Weights of a small GPT-style language model, trained from scratch on English Wikipedia.
Size: 16 layers, width 320, 10 heads of 32 (2 for keys and values), MLP 832 SwiGLU, vocabulary 2048, 18M parameters.
Training: a variant of Adam for these matrices, 368M tokens, 11222 steps.
MLP neurons of a small language model. Each row is named by its layer, matrix (gate and up: input weights) and neuron, and shows model dimensions 112-303. Each number is 500 + 25 x the weight over its row's rms, rounded and kept within 0 to 999. Numbers have three digits each. A neuron's up and down rows have the sign that makes its largest values positive.
Before each neuron's rows, "fires after" lists the tokens most often just before its 100 highest values on Wikipedia text that the model never trained on. A number after a token or word is its count.

fires after: " " 63, " $" 8, " Vi" 7, " pre" 6, "va" 4
L5.gate191:505531488498513503522485507525486479468521529448464544510448483461530491485472504525484486535543543486500451525479526477515520481512473512493509494486556451465515490512480461518524465512506522502474553486535528442518491511504515468505481491540494459526512517516463515507491484494522464458501525529520465460438504547515495507474504512490477530511474490498538545480529488493472565481479479486486532481544510455514469499533518468456507478518474464522542486486458478451506503477474495499499486486539489479485471482490497546513495506514526508537482509485498503491464503511441481539
L5.up191:514494517483501467510514506496450533492517527535467478474548524504461477505474513475518505495498497514489507487462531509491495511529504491588545498514444481505472486468471488497492510485515543518462505489495506495462510506463502520536476478496509530490503519518574482510567566520481481484508516474510474518459505494490478521482474505529485512487481506488487497474482545512509471481533531539492532456445516532494519482494535478519535507540465501502547440514534507480516518559485494481496528509516463529489514502515523512520484506461512515502499502500499511527493449537522512496

fires after: " " 26, " d" 20, "us" 13, "s" 13, " D" 5, " S" 5
L2.gate714:511493512480493500552557499487496515473465502514536519456527486466475495535507484517493507518526517519551556513511542511516491496472462497526501503554510541503502504508504451527500495504500529502543505468490531515518513542478545495542475469478512472507511510458521484511501501499494514471530491508475486502511484506487520487493491519557540479528494531490455502519483524483436503500514554498524503450496516468461494516541509498524495516502467494484512505494518497509552482504500485496531498486499471479493482485474466512488498502471464524537548550550469491462493487508528494517
L2.up714:521532523497505493528476435473516543462496516515502494491529502504485454511548495492479481511494511532501484522523522497479479478518507481547468569506466472496499502512496500474518500532457480461484500508478523505453487530550489508496539476452511514466506514536496474510507508514501511437481484524536488546466523528489496510447500508519493503503455501529516511476517534521503559490507527511529521516528523514501515479488519484485455485480475481515475503499520453496514481507500526486522476523483518505501540505457515496493546510490465545485477472549490446521517501471447511506

fires after: " W" 23, " the" 19, "s" 10, " p" 6, "P" 5
L2.gate56:511528485490499527542500461499503510488508490461486554524485451467555505487469464510493465520551500502463558498540530513530507490478462477498516506445519543493470474466519480463511564526443500514528543479482530462492545463489492489530464530452515511477542506502512494510513507512496530426524478546507450503509522478505493461510505495522482525536491504508462505517470500545486511489464483484512540460499509494535509514508514473491511489506519524508509516443456515490524504478467497479487474509489506458478523506499507527443525531452502513507480504583541511493495531503526522555
L2.up56:519491502554492509469466526470524511577489450488534516478512484493507491498511510512474502511488482543510578493495556485507478453506517498465519500476504548473484512498517460539513521481510518543518518530478495510543517512481472505482447508492531514457444504483514475508452500505499533470511548530483439533445487502481509459508532484506507537544500545514520556517481492532511514481487542470503527492505518495528512501493482517465494503484463494476484495449481499473516466496502470480478505507509529509487510468492508528475510471498507502528473504500523481508499544548525491494

fires after: "y" 13, "e" 13, "ho" 11, " E" 10, "ne" 5, " F" 5
L5.gate288:474515483519494492569521524511523518509450485505464502512496462526565484494521501536527499519497496538503464520493489514539502462508478475473498468522514511493487454510511505547542501510469494529508528474515482497524541506471519494489460513522453488472515455528536466480526475503471507478509487516513540468479544478471500545505481448509455513496529470496498469516495476479535518565507507480464540529477490514502455506532488506468517519485502507472497519474472473516453522510492522529537533503492477492502523518527520480490520504517534487485498488467518494457466514507455493541
L5.up288:511506482489488466497492470451510512540501505494461517430489482533501467508499445486481511569482507507473522500498499511520491510529538539457555467512492462496449508506496537529529488540489540550490450492488473505516537486489467517528488501501500485490502515477504540538472538526557473496500500523520498480490494514526512524496432483527498504457488511470503505497524510535510521463518494458535496530549436530550483501506470504510474493515471455506477495515448530472489466500516483479510522510496506509453518472505523529490490524492508511520504490485462494517478496529480540504

fires after: "s" 31, " Po" 11, " C" 9, "o" 8, " M" 8, " m" 7
L5.gate321:511564482464460479490490541478477495461507524518505534474486478492516520463515495512526475471516537523510505505457540523482496541472491520541512532509549532528501499473508455496459477508470501473509499501486486455535538484503493477470532485518496478509460488558550518499537552520473523485492468472492472484516501532541523519519478503534524478522521508480476552508527477474491514495458476528493435489501518474466470461551506514532475481489502533502482485508511487475517484506469505521490504463512513519519476499477486540534495528482495513492505520523483482528497508512514526515
L5.up321:521492480436513479468490512521461512499486526521501521505521595492528485502525506501487482510504487501507529513494492498534459509502476505486471482473473546508491498520500472528505498505504474493528493497519486490538515498497493486517520524496561503515448482551540493490536461486507483486468458454508474535549468531435493506490533508504528480494496533441463504485503485517482544531439493550482501446522566514508477462500496507499527453514486524517492508461504456470490508539472490488507490484541474524499499509487469506494536485523506473535481553482478504534491466458493482498

fires after: "lan" 15, "lu" 15, "va" 9, "na" 8, "n" 8
L5.gate96:491514511482469475527491550472497482477498511430531492517523498497463500503509517544498505506513487526525509469513483454489512522530539502515516515507532535503526510531517487502518485504513496501502505493521482524467549495522494468517509491492483522475531547529520497457501533489480490491515501486508461500504471483501468455460531496495483444502497426502514488515502508474516478516515484490473491535527483475517506548520504459431537502475533449496530474492552528466517502507523517497478574477520474521459499523515538492508465462501509517441504524487500538507499481475550509500
L5.up96:537527460498484532429509463499513516476538482474480502503507511476466524476481513528483491513574462523481507532499535512517522460523504499526514496497494487466510520508519494522494510474525526531527453551520476473547516508503485531473495488527493476515448509470471551506523486435528492539475455535504513505474520542506545505478465497531493520493555505507489503499454471531525524521504503500479500445483488541473481448503460526520550512494456486488547469495506471501446514505489512488540518497491439474516509485522487496468527503476443463509476472507499505570502505514533508495

fires after: " " 68, " (" 11, "-" 5, " |" 4
L12.gate812:492499504536517516494469528487515518518467521530526497520537503480571485432534560528509464515504520537488494495497500534476484508489552516558517498477522456525504540509534534529520517512506543515422515473497475449505510549489511499532517479500523489490498534483519471482504468489441509504428525519500506467459519531495517482474504484534503506519485512500479467471527536518542557451461478507479516490528485524521515491483524523491526526517473513501531513524495523501475558497539514522559485470497490483478511495500487513466499514455538523470506482521503506520485508512506510497
L12.up812:465524562491503517524515489485565519505491465527520472516500532494523511500487515491480498483525486539499471521521494510465455527533511499517484506508540524474515492506506465535526488469504455487503501453529484511536487470542579467500506528451511473500523496508527457500509425525436501474527517495452497501499523522533515471510510486501492492521448508482511505436484503488545521498521462472494489486487507474455504536536503504523532465545535489537489512513504510517562493487487522534488495509509492482555505506500472513514488496494472493539523523564490501495513484490480505494

fires after: " P" 15, " pass" 10, "at" 10, "t" 9, " found" 8, "T" 7
L3.gate252:485524498464517474475486462487472519476488551455500515466485480525540492519480478504483470531489496461523526491476472508467463456510432460451478511516460461471496477433463493547540546478505502474501507499504491473525483481496497475490476499473522504519525514491463482469534469529492491450509526504510456490501521518539467518481536501497492479516477440501504516440528566510515484524462506512485513511488521511487481483530517498539497470462491518511511482516494517542501499485526523526511510519541473546531535515485499529505479520496497512551490546509505534527499484508511506477
L3.up252:470473462501508514528497475510533477529496503501501534534509512531504495461498482496523517499491476522486555496458489480465501567515493535490452517504507489512532473527437523511522499506498528511507532478463476522532475525537436491493466502542494490436443489516475533493487502485450470528489494474540511536509485563543479519457525514481511487517514519472497488489521519469477422494484468511515482505515528483530522469504460472513525466489502467528502493530516513501476553501487454511530508468531483516523517503512515498522499478514506507514523484544538486459453489455491486507

fires after: " st" 24, " St" 11, " con" 8, " Con" 6, "t" 5, "no" 4
L6.gate468:505525509494483520486513495462468480514473495471445461482515516483469502508524478531528464513502521488536542532482519480498516538464486473517524515504453504541505445518502532500523524485439498498473479474456483497493520499494482476478488482444434522553506538488524478474489504504521491454506513499484471463492516518506482526513474531486539518502458519480547512440498461510518537485498476503516485483468498484485485498533504510530477505497495478533499470496536515462516487509521518475532491484490528492489512515531512551480533466463505439510545540509501475538471509521460473501
L6.up468:504525483524481484497486527498510521471485501496523504481516496496532482487484535522502488505542534518453500509462537493496556527490480538473470467509494450507493477525501447470514521526511509487529450476473483466523511463482501511470543502510496519496516458532524542528450516504458498483532446513490479504493482494487498492513460498498513481509499488477522524535526515478469551478449517527511508490488520490514541481518499518417521451499491507458526484529490454525534433512503480492486540520525500497479490459505491545503524520490508540487512533515499512535491534564467519506

fires after: " Qu" 23, "e" 9, " qu" 8, " He" 7, "y" 7, " Se" 6
L3.gate422:489474485464478518509503516508528503436503486477484520483506497482526509478476485512529528543523567520487461484535481494505521517518492515529456508493551501496522476469494529487494477508515472537526488474495492490525505493504515501505499456471507514478537501474497471488498499521467527479572539462506493470505469482510516519544501488474515530512529474478512476493505507507484516493503512490545507475477501549515519497533502480499454510447505514521490530480488467537475519480489494488509484572548479493497512518508492478501481527471529538489516529530474540485544554505463517544
L3.up422:508491544488506532516478553538496481517518533533479465481460527477470513485492506495506528557531515503497512518521533496493486527453480505477482516554539454511535512488488513500517477487539535523518523504495450480498465497480509545522509487544503514449491441470480478544515483479509497517486496495512510514514489470492465510491492510489514515504489500492564504463503474513522506490480506500513492513499537496545551511484531564477512518501506481465511507530494501520503469524460491528541507474517452473507546499523504511435500482466483472533486487471460499468541467546500477520

fires after: " " 80, "-" 5
L12.gate503:547552518472488479533484491511506526512507474472497490486512499451496522495476540509456497525546526475523478527541508494463506514484559505577510471442498484499498546510506457529456555591512553521484570469523502492469501559533484535521510472483510497532490535512475474516483461497488497503522498503470488537442504501499515478455484495547495481485433487521502477507490465503497549499464507480500493492494488504504476498486516497512493531499510476475501481496499483504529528492475489479475524484554478483492479499531497533459491500501528478530491492500484511499514499535514499541
L12.up503:530481515489500470542457424479485521502466501529510521533504454510505469504478532499506493479509503502506488501524502494477488525517509474537475513460492455501472476513502484538531540557538540521481533524507476478526499489468467493496489504467496527513536501538486467486466494490459501484531498507520493530455529503462497552484484474491506491497479514517511509493496518482522546462531500519526470483505497480518495512478521503554482487526522475498519479484490496484524536431521526501517458515535477495507528507502510496498489511476490490540475529571510468498488477488462512554

fires after: "s" 24, "b" 9, " b" 8, "ad" 5, "th" 4
L6.gate199:463489471482495499467540456489491518494468508494501482512436485483540467513497472510517513556510554513512530515479539493472520526497488464546495501510460493467565500480457493506535471490509481501491466497519497500535521482504496513484512509476499489526471464482474472511532507521461532504474531529532438469477525523475534537497540487459510520520479482473501530522459507497517515513522483513526478502457507503506462537535497465498491516507533482526544507485488473482520508521519512490448514473526494508459466464497498507549479484545504492483499491499505500490528568477437462525
L6.up199:545509513523491513498485518488458539497538460500502536507475483509478537503514516504514435481508459550479492522493551468445498493487469490462500522535510491511499495505514514524490532526525523453493507475500485524504468465480520505494500490480494451491531529466441486495533502496507486491479499469548458490489491484450485502521495505466488533481492475525491519477476505478506531503536511495530494511537519500535477479554489509481481503517533477471523495521467503520488537534471535475523474486545527510490498525545461486469510498515483479545563485531490524483464440465510504469

fires after: "y" 21, "o" 10, " Sa" 10, " V" 9, "e" 4, " Sh" 4
L3.gate158:481490460487526513524454489449543515509461467509484464475498493447516544502483512528494490475505505546462494509502482497511475449492542527489522491539474501458470463489498481532505520475529522496488565502520517511475492475538495497496554514510467470527490519525542474520521527500510474503471454506510489494474490485449506504478504474508473502542485441458490496501506479463490476470472512487454509504481508487501486503527474504459499503478467458477454502500468471478516472464496519500508522479521462490531530481484462548473502479540499538517466493546496556495484503504500519493
L3.up158:504505505462511519471472533524521520480471506528490489502511523490487483478477504538508500477482524492497502473527419531484496498469554481510460518500499450496530503500552486514438524479506505553512536506537488493482491528487547507507510549443531476507502529499502470460498515516513512470556480506498503518533509480509516514497498480516511476442521512472517573471509483515490497517466518490488489508523512525478530526499488508538488497529504460503463502521481531534462510529532452456522556491526482512480505496529534523478515501477466450473526451503500524504514478492525471497

fires after: " " 34, " me" 13, " con" 8, "ant" 4
L5.gate377:506547516516501496529498463489536496486523496485487491529469498453489510489488467504440489504535497522504473534530487491476475531500504505494486490511507490463491495538492470476519491519476484487478489501488496482483529477478484502506475459478518491543478496532518489539501484548489521482505503530467484490505500527492448477459467493513476494482468456469464526520515486485495514499453511523501515481472491502463520470486522495513459523539463464509496517519469485488501517490487465456509508529520516471479502517516471527509506500492551513503499506548531550467484522489468504509
L5.up377:489472494518486487473515490472461515499465503492504467499501519503505516488483503506519511478521533515461523498530505479553472506496434480472448520539503492507558510517499524482521537521507506530496532471521510513502456490492455494507478524464527542514512498521481509475498480505438450488477516516453487526510486485496445494487495525497520484510469480507462503475518486465505505491481535509486515512503476501529507540486504501552489510508479477542526514537521527488570560489472460532509489491458512501484553510500479525476520511513500560499505554518507498498516463553500463488

fires after: "," 47, "." 10, " and" 5, "I" 4
L8.gate807:516477509467533474533455511524466545494472503506496517518558480508485509473486510525532558502488498511521507514456492509502531507465499457493483584503462500496480491468481524490505485512511472465531467491551468464473518516523486506500510544493493487503484492478493495501503505488455492497483480502449437509523479489464511505440493560545519528500531484453518472484474482487478498492508492512467481490492479449480474476495497464494502502493464479538502452529480512525514500510487504497485479506504525516464502478524471475485505503510487519503521528526474519467519479526485468524
L8.up807:503535509466469491496493483490494451496559524519465471509522477512460482478481521451486483508498505488478518502480473516498528514495497499521478445541502487486504469583458497532497547499487523502481505529521557497494556562491507501464511526492543504481462544516519496520451458524470512520508511512508510473504506471497508490517510473526526508470493499483476496506478454513502506522512498459541466484519474483500487505547468510491512505501460500477490540472524524533498518501492481496445507476525493511491479470520473516501457532510527464536522525495476544535515454498502484444

fires after: "s" 25, " P" 11, "p" 11, " p" 8, "in" 4
L6.gate803:456531481465469501521508485496464496502551511478506471466488507496492493509482523508464521539521519491511535479495502501495484507511508483520463529479465468514482475505492498513480516502503531504504501491478504491533513475546496471504538468498487473492489522471514516563527499520453488476466497534512469492502498454469491502522469490505486492522460497462485514498514530526527513524503460467493491476500571500427474498523519509548500524458523535506525476423477519481506508480532530526483513510510482513542443427472511499472540472495511529505517554501486535512519497496571497518
L6.up803:445504501453464496520504516433462524452506523520549513518533499491469532520466525452522501472464456488514529508467485491467480476550491524504520496467520529531470503452455518512532511503472484519501469500481474486517516533493486516512519440503518438536535483470521541495501495505532490504508485504478516466469516466515505473498522491519501530512538532492496499513454537475511453520486488470523482515486499509486487434491487522515492547508473504486519530484507517505462519483490512464462497532550470459480476484490515492482484491501479494514534479476493528509446493490517444489

fires after: "e" 23, " qu" 9, " V" 8, " f" 7, "ge" 6
L4.gate58:516478496475515503531482497457535482479505448457470497471511458512492515480495509498438500515485537532476471498468503486485478464496499488493504496521471513513489483499518498503495508494522469462520510500493508505500523498546482525520500505520502483499521495480494452505561509543505485495502504473479561494521494466503488513476515471459497452508496494460513481506513480491491468490507495496457484502493475497511532547531509510488515512529499469464513506506503516498521528504534522489473565534498531467487507542454548458475482476509491485490518519527447553451489497508518465521
L4.up58:486513524509509512483488549519500479512489509541474507505472466494485508456527493493516487516534511492456490509462535542473556527456496506478548498526522442494472496442495560468488487493511512536487530456550459469529484531507536522520537529527505496535503515471476530527484486496495488520524522530465494503497438462523505487486506506502477510510497509503514548498508488512521461519556468505508489513494482484493517492507459545510441480524519502514470491475512493478520515495495455470497497470488473481521487488523435495463483447490516506480487530523489540470496515496527509559

fires after: " W" 23, "W" 13, " F" 9, " Co" 7, " E" 6
L2.gate64:498495488490475530525514527485522518491515478488535474451510420433536493488550531489456517512499506498513485485517499485479490507465510508465482511518491449475475472484497478557503468507479501501524495445479530481470513515529524505539526505480468496512522502517503453496528495511474541533480516530535501515483510486495523515505500497493481536531515492505523502465526489461508526516412483488468458512468494487526484519508517515498495519503477529471514462504444514487512490565505456512535492468506483463522514500486504519525486498486560531453530553504459489502537480557517510532
L2.up64:496487507447501467505476482470514498510484514542508525506486472512539473522493461525544513475496491478504464487531495515488468461542500498495511508525517552497504489510545485485531491502463446498492488486485533524492519527494502468503487527452517512494460450556479481472520459489496544500498477487495473530487503494525566484484482507540484513547527466487443504504470499521494549516459534496510476518458511469493515493484493513497514475484514539519516521478494491480479510498466467489537424459529474498498521539506497493485503502485507518499511520535449503538501525469509517492

fires after: " S" 24, "s" 12, " E" 11, " C" 8, " P" 7
L2.gate558:492526478486505526523521487561513523439471462534504518505508505491503521478493522459494464466526527512532526539475531495523477522505433506502490520524505491459536517480493498542481530504532538487514520491494531428487475520541489521478566553537468486493460512527502505483486494517449510527459476509527510455491510554488443515502512503482487462517506524493529490505534544435507552502501514499480513524528501508483494513548536503518491527490479497490515460525489457479491516503499514468480519543544495512481496504542520527546484516481521495530470547500514493514513471465462528512
L2.up558:525508464497498500496490483493472496432535483502504501475496501448525477506512474512469530495517517476481488529531491536492522476474499547560447516512524544516487474496556461498486524483530480516507519501491462495476467488525461476511528478505479520489506543488516480483489457509482538509476492468513488438507466493520509461518480496547469548477475547535480495470481514502493518510508469519458502532492533520520466477488499463496500494541496510507515526500498492469502543539480520506502529485478450527513476446485497477455514520538513480493516543518462528543498499533502509490

fires after: " ex" 21, "ri" 19, " re" 9, "n" 6, "in" 5, "na" 5
L2.gate588:521526490527474502527467482511503521469493553526483517529540498517521513541521530531506517502497481506530551533511467533513452475492506493505495454471475525528476501492519471491515509491476494511473506482526483491493548494498524509514519472550505536535522531544500521518478478529484525503542472486523494486506513502556463471483490512517485438485471505509515470516519506463524471548504504455515503487480465533522497484522479450517465496507517467525487515491477534483476527518522548466511478508458480497502467506498472519470470501477513433454474482543542525486525499500520495488
L2.up588:525507489489543491468464505498504444490501507510508493489495537515519479492488534503494517525558475462500504545476476543516543488527540522528535498513530488516481493523541497480446529478503507521464513508452534489501538522503499505517540473487499511501492475470525529512498473449519454488533461504510547468447512507494501530497491540516484515485539475489495501513530466509524469496495477473513452534476502524480443531491527505488504512475509484464501522491503505479490518479532521493511524516522517496515522503506544474455528544521484453494469505502511518520486447488495493469

fires after: " E" 18, " W" 12, "n" 10, "E" 5, " C" 5
L5.gate782:505521548525494503511526474513481506442489481471480498475508503509562529498508473556467543510531514515490520543514501497535514517520487523502475468539495509498492487516522501524499493459477461514516519552469499550529527466456491497496497478501506492486529520525520490504516491545465521487507499477525466493519502480480486507485472481496513469490506499507495500471471454447466540542513489484486488503467506477506496492537491459483490545450513526523502504508455506513496511507509490510523522492503517503477484506453500468516480507499533502496515564476482508457503524487487506446
L5.up782:520533537522499551471489524521539475460493529512511520482492487470512462545541518513531491494494479498502480527514494490535534552503476556487511471475505550469516478488525477462474492484476466483469465503536494504490484504502473492522489520553497475492511479506481545486534517470480506544527490548526522472505488490509517498488496512512532451514523516505472506520510507507492512549521468545485529517494520483492511537482516500512496482522481542562474480505506528466473509509458446466528467490556457487495516522510497547550508477486516521510506520524480483498489529485492514505

fires after: " O" 15, "y" 13, " E" 12, "O" 8, "e" 8
L3.gate574:499497488503467532523481486545519524483472498492486484536509499491516499489470515538485481532534490521494478546508518508514477464536501499513486455452537513438500505471530491501486461479528465507487536484520496479499551483556445522524528500492499492498543529558490467538517485527480511477502504477481486452498551499518520517474457483523508523503505517493507461518505479529485476530465477492450562485498485492503497491547508486502515533499508505541481510493434516508491532496502491484522496509509464461501516570471468478524513500504504494482496493477491493487528491504495570491
L3.up574:487485544517525498504468504484485473499510533522480551503518470519549499487487493475507567549485516468521527461492452530515503524516495487448475478471494511511487509498486470538504443456490487560466488463474523479548477492469475518481494492469498457522479506461508532516520445502492554514476472509484519493490511480552469492463491498492506498460469538516459517514486486544535494497477541491473518537509464454518517502488481492458503516468514509552489497551499492568489511467486511506451486505511471460502463500504531468549515517496522496518518516517490521526530476501485502495

fires after: "s" 25, "y" 19, "w" 11, "th" 11, " his" 7, "d" 5
L5.gate558:504510519492475458483496531482486472532511503481496442479534444472476508513486490465472490513511452497481491493501509496486487485517505480506451574519508511511493487509476473485504486482486539482505520511529556524494525525500478526522541454524493481484458478494520478521478509518511493509439480519465573492477491460507539472460532509535500523509545518532489471481500512468505494461471500512538507519499463523505503484517501527457501547518474466476533477495493519528509478515515516489475519498456481458510531524503564508496468512524500525496471514465465534549477462508519490521
L5.up558:546497470466490498534515476501520462447516448529500507488511510466535484477530491509484455484504480482506510495445510534483532518519480489493493533482507484500483519482473494491504522515499529487506512447566498466507578491546514525454524508539486473561468471544505534485486496504503496523480491536476516501476511527520508512482499517556501490473542466497477505460510535507476501515528495494506488503493440508472500493498506516497446492486477507488471486481484506532518502465535515490530532524464484479555433485508528509518507452462536493503481500495493484471471551549503493532

fires after: " p" 13, "u" 9, " P" 8, "n" 7, "mi" 7, " I" 6
L2.gate589:495494535478544482524514461479466496473505536452500490501522502492508471499497498479502529464495495482527510506515473505493518498459471500536532489491542541519486481503459480454528495502498464506500487517506513481511553420481525484507514485450503529489484526543482519510471498534472489491525516478521502485531493451491507470500494495476444542501480472466504483498521489472518495476507491494532489464498495487450522514468529497520514500492499496509504472493489532457498478519490564500479478454510480470486494507533455523508469467516531537479511479519511554473524493484555529458
L2.up589:522468512504485501523538501540493553507503498477576464514521497496500525535465489491501472508483471457520515508528486485491510466485512483509486426486473513498531465501450535526540490504513497488526473568468482536504502495478484506502487525484502516499496458494470535507497502519517499523474517477455513501543491519500495492508484493540461505501520482479516504482504519500475545524503498486480492445478466516518472473527556504443490489530484480517491479509496487512475496480518497478473579478458512495492492477465552487445449494479527472495505477568488491517496511530535480489

fires after: " in" 44, " In" 8, "In" 7, "," 6, " 19" 5
L2.gate46:507515483508498456506504483506520521497461511488512509505503492531523489529494525543520487495488450550496498505507486443498488510516452511515473471512474551452526512499517479537495494507494475491463499517503470475540530497526508515494484488487549525507488522492523486516526527522433488489500517554479450461495478501502510480458505464475497494537521565522521499503502511510489452489487527487484509493490509457459485462507509484500528506526480514508508514473499502511466529477515500527496521467519463449426506487492480484473487483487549483529521518518473506506511479477490513484
L2.up46:501521524491527484474527524537510543487512514514492476493501525486482517503478533516462484507485485487498524522465484502511512527526496522525461493481471483464549490504470498516484507518481478482444490493499517524465469510498489518500533482510483516474517524519489499526494483465495490499512470474513460528493487528567466502508428481443518500516504497535511528516498498517553476516485482482506431462516502486491506458525527521517507516537464481544501479477482508497504479492522455502520465471513493460501488558476499505520500477511486496515472532476533521508489522515524524483

fires after: " P" 20, " p" 16, " Po" 15, "p" 10, "o" 5, "P" 5
L6.gate130:486511498503564490496555468484470504530498527487474497457507499494538491519449515533507473502499504517508467497535467459446509496483470494496503514499496519469487506502519531517519496479457496493509500514493497516561515480551500487486504539462501501510546481512489538471508491526458517541512499484515447493483513486488502514508515496500470503528429461510483522502494510525531512496498504504509478512483491484505516522523518450499553502493484514483536468488496509468528471520509527520503491480480538544529491479490441503523497515537510516519518538546490509503476460519489509480
L6.up130:471492471477516509503510484522463553494505533508518500510536483492490486490473502475482501473542407495517470474482477548468494510519473527497521514501471502508513485473491481533472489512480530516498479473454553507516488515497535500497475447503517529464490527489560534524521506494474498509488475498474526495498502499539504493490506509532511474510524511494503537461526523498505489525507516472498462497494508535509463494507480472462521466480502492489474502555521504529495459485521504483454507526557501521504502466484454439523540478501501459498529513499443456520480528506505498515

fires after: " V" 17, "gu" 13, "N" 12, " " 10, " f" 5, " Mu" 5
L4.gate17:500497470488567480498484502477470514491485551499480516464528498490505509503469505525481547472479518503485473503471521497518498474495505485507452517484514494498493470493504433469526483490488546492543537464523508511526474510551514521509470518489488510467498549520509492532497494503496488479521540477478517501482500489539490508488474521456484516472546496484538519496527525499531522474494537494525508517477526483483533481540508496524511500515479480502535514473449469433474501517546450489478517525483501499475434530456490532522472516514506502498486507524447555431544487521495502506
L4.up17:486462504489489499480513515532489510484497547480463526514465526513515513461485526521499481474533477529490530498469475504470505483504468533534507523485498526470510516493506532479490475493513541501518536487536500445495512558526470493537521502514505497493508526508505533517484467515474511532473489504436512501471526455484510514461517492505523442525517543515471508496523489497472529517498492521544512527547432412545500527532501494479533501523481479511480522496467504502528496524558447517479468507487473496494516514464503509503540478530513494492503505483485472490533495523519456550

fires after: " w" 22, " f" 20, " p" 18, "s" 13, "e" 6, "ra" 5
L2.gate99:509476505505447468513534498504490572480472472497475499532471468495535487493443488496550451546524445519516516482490519507536523441478447494514503495504503496460473489467460507513534534499482482472499525526483538481501510486499514480518465519444523491480508502510467464499527502520473506482468490519475457506543511496502492503511497478526502539515495512544445508512488512487530513516464518529472501480450476507487527513522515480525518530535484489524486489470488527498513505512478521516541473492530508489513531512499530546517497510502530519530518538556512495508476507503506505520
L2.up99:477488486470532495559450512524481446514479525515490516561472559495492518502467527516468474503522528497427511495506514544488494487502510483503525499507502525500531476559502501492509496501482452500515484494489483495493500497523479506529506497471508539511528468505479499494526471472547553489542472485489479511503501509499515514558495475509477497561491490518466511496513480527495488477522507445502466503464501467499512490495485468501470536487510430460492490509536489482499516464496542533500502483502451507478543522542505480473519492448505531485474536496503501553521485521506506498

fires after: " E" 17, " So" 14, " in" 10, " In" 5, " or" 5, "il" 5
L3.gate615:500540477477458500549518469482512503482501475463495500465508491531517516496522521538517531546530485524540492565489503496490487471519504489509445533488492486491506481468453501508494523543517500535504529469473528464482529495489507445522510498472520465504535496500512475496524474509481501498480469514483500469488535524517525516536509532474469497512502516514479460517529509503458513476465484508450486481507488483467510498505492480501523480489515514485499503491459519519515505501538518466508483513513475506462520520508511490497458510511545506519504533515501493528524481535494523496
L3.up615:530526473543503499505521500509507489542529536502542513531518509479491475490471478439518477504492502487505494534462495511504499506469500524499477473501529450515545489510507536520496481494484486507473491473465539455539554542516511525541527519492469548484531471483494512494464496482476485458506484545519518432471508506492499512515439564493541566469482503512501538506435519537508460493469473475481471498521508481474481526518511503541505506513504500492535524514497497491477466500481472553492463482465530488498479567476496516469493491484477500516450465480507484501498499517515479476

fires after: "ur" 15, " P" 12, "at" 12, " Pa" 8, " pa" 6, " Ar" 5
L3.gate567:494518489518512466525512475472465504495487506511492510466526453500471552494507511510479521513540468457541534504493494491445453504481506493497481506542511513478497490478481489495517513480447510512500527475490514511509513476510516470489503469535484510480509509492490514518492473522515542481465471531484516493495468489491467463490487515491483450479477489464470492445512489499527476494496495501518542478535533427506529512493488527525482443488501461503476454518490505499502497510508510552469504497523492528536485468491490545534526503512467504521510522544496569498493526485550522481
L3.up567:553506506494473536519491485522484523492508486476515511468501528502475503537492517504481498476493484508505539468483520519466487492498567516457475519511523531486517491517532531465513536515519508513544523503503528511511513485481501497458496504527526508504506504507517525493474486550495475504516493490494524516537512508528470474515504507546513451514481478459460530496474484514497440495484452465510520470515555519505474463520492537520478490473517519523484459473501474467491482491467484503511544452496499492554494488469459480520487499519482530500526451530528508463456478527485506451

fires after: "y" 27, "z" 11, "th" 8, "and" 5, " " 5, "ak" 4
L4.gate609:489480522494474535501498511501455524536512457507515463523491485465514509481485497561486481475515498504505493499513471462482482475483474507524488544547451532491496523508492510556500469508466512490529492462523518496485546534477508465557493489471477489494520504531489497506513463525485517522472482555439523490502537489493531476447500505503503502568532474539541429517525475481467522486533494529485497501511533494499503568539508495495501469467474442510477488513482487541505504491492523508473492510481485495497538474466554511530542559506474478530507514532494552509534494516513464490
L4.up609:495474501480473584546479496508493492523479515467507468487527528542461497493516491476475451538485529442503491525495503497462497505487499481458524506477490428471545525509480496513505507532531480521473504506506490472478489475490494491524500455484497511513478482560506498516504482536526526518474518472507509472466528484513507457484506530506451490438517504498506451470518485451556510484482521497508515481460475532471511520476483500504500499443545491480498481499544518496513544478489466499498503510475489488475485476466506468414533519503525462474519515470442503471493533531511505479

fires after: "\n" 33, " (" 12, "." 7, " \"" 7, "B" 6, " who" 4
L9.gate816:476536546514479475462470527489526518539504493522489487513521496501467498525497455489483468569546521497508531513483496499472475484495527504501495524506506510516551496483491489520476492490490463493511513498565463495462489484522459505516515519480472493527508477494526502455518548479520524518497481526471473538469485481534553507496532480531525493514489481529539505456518546483538539529512510537412485486482530493547488515512530496509511480520482459459473498536478478516496485534520478518437493485472514479483497495520497496473518505505479503518515503487490531476519539507515522537
L9.up816:492482512487520472520474545471484539508485508483440528523505491509530497520437537520446489525508541510492508473478479495502499448518535498529498536490473542511519502475486493518486443502510472459495502510527448434489478492545466521512534497434512511492544459509499531500500464509482507502549489464529450533430516529471521513535546537500504543497516512489524486495507541486481518486475494534536518487465471484499518467533477489542479490496497491507498521472524507493519514504514494499456504521486462506497495489467537526479476531490507477472539518466485542450518474461533530514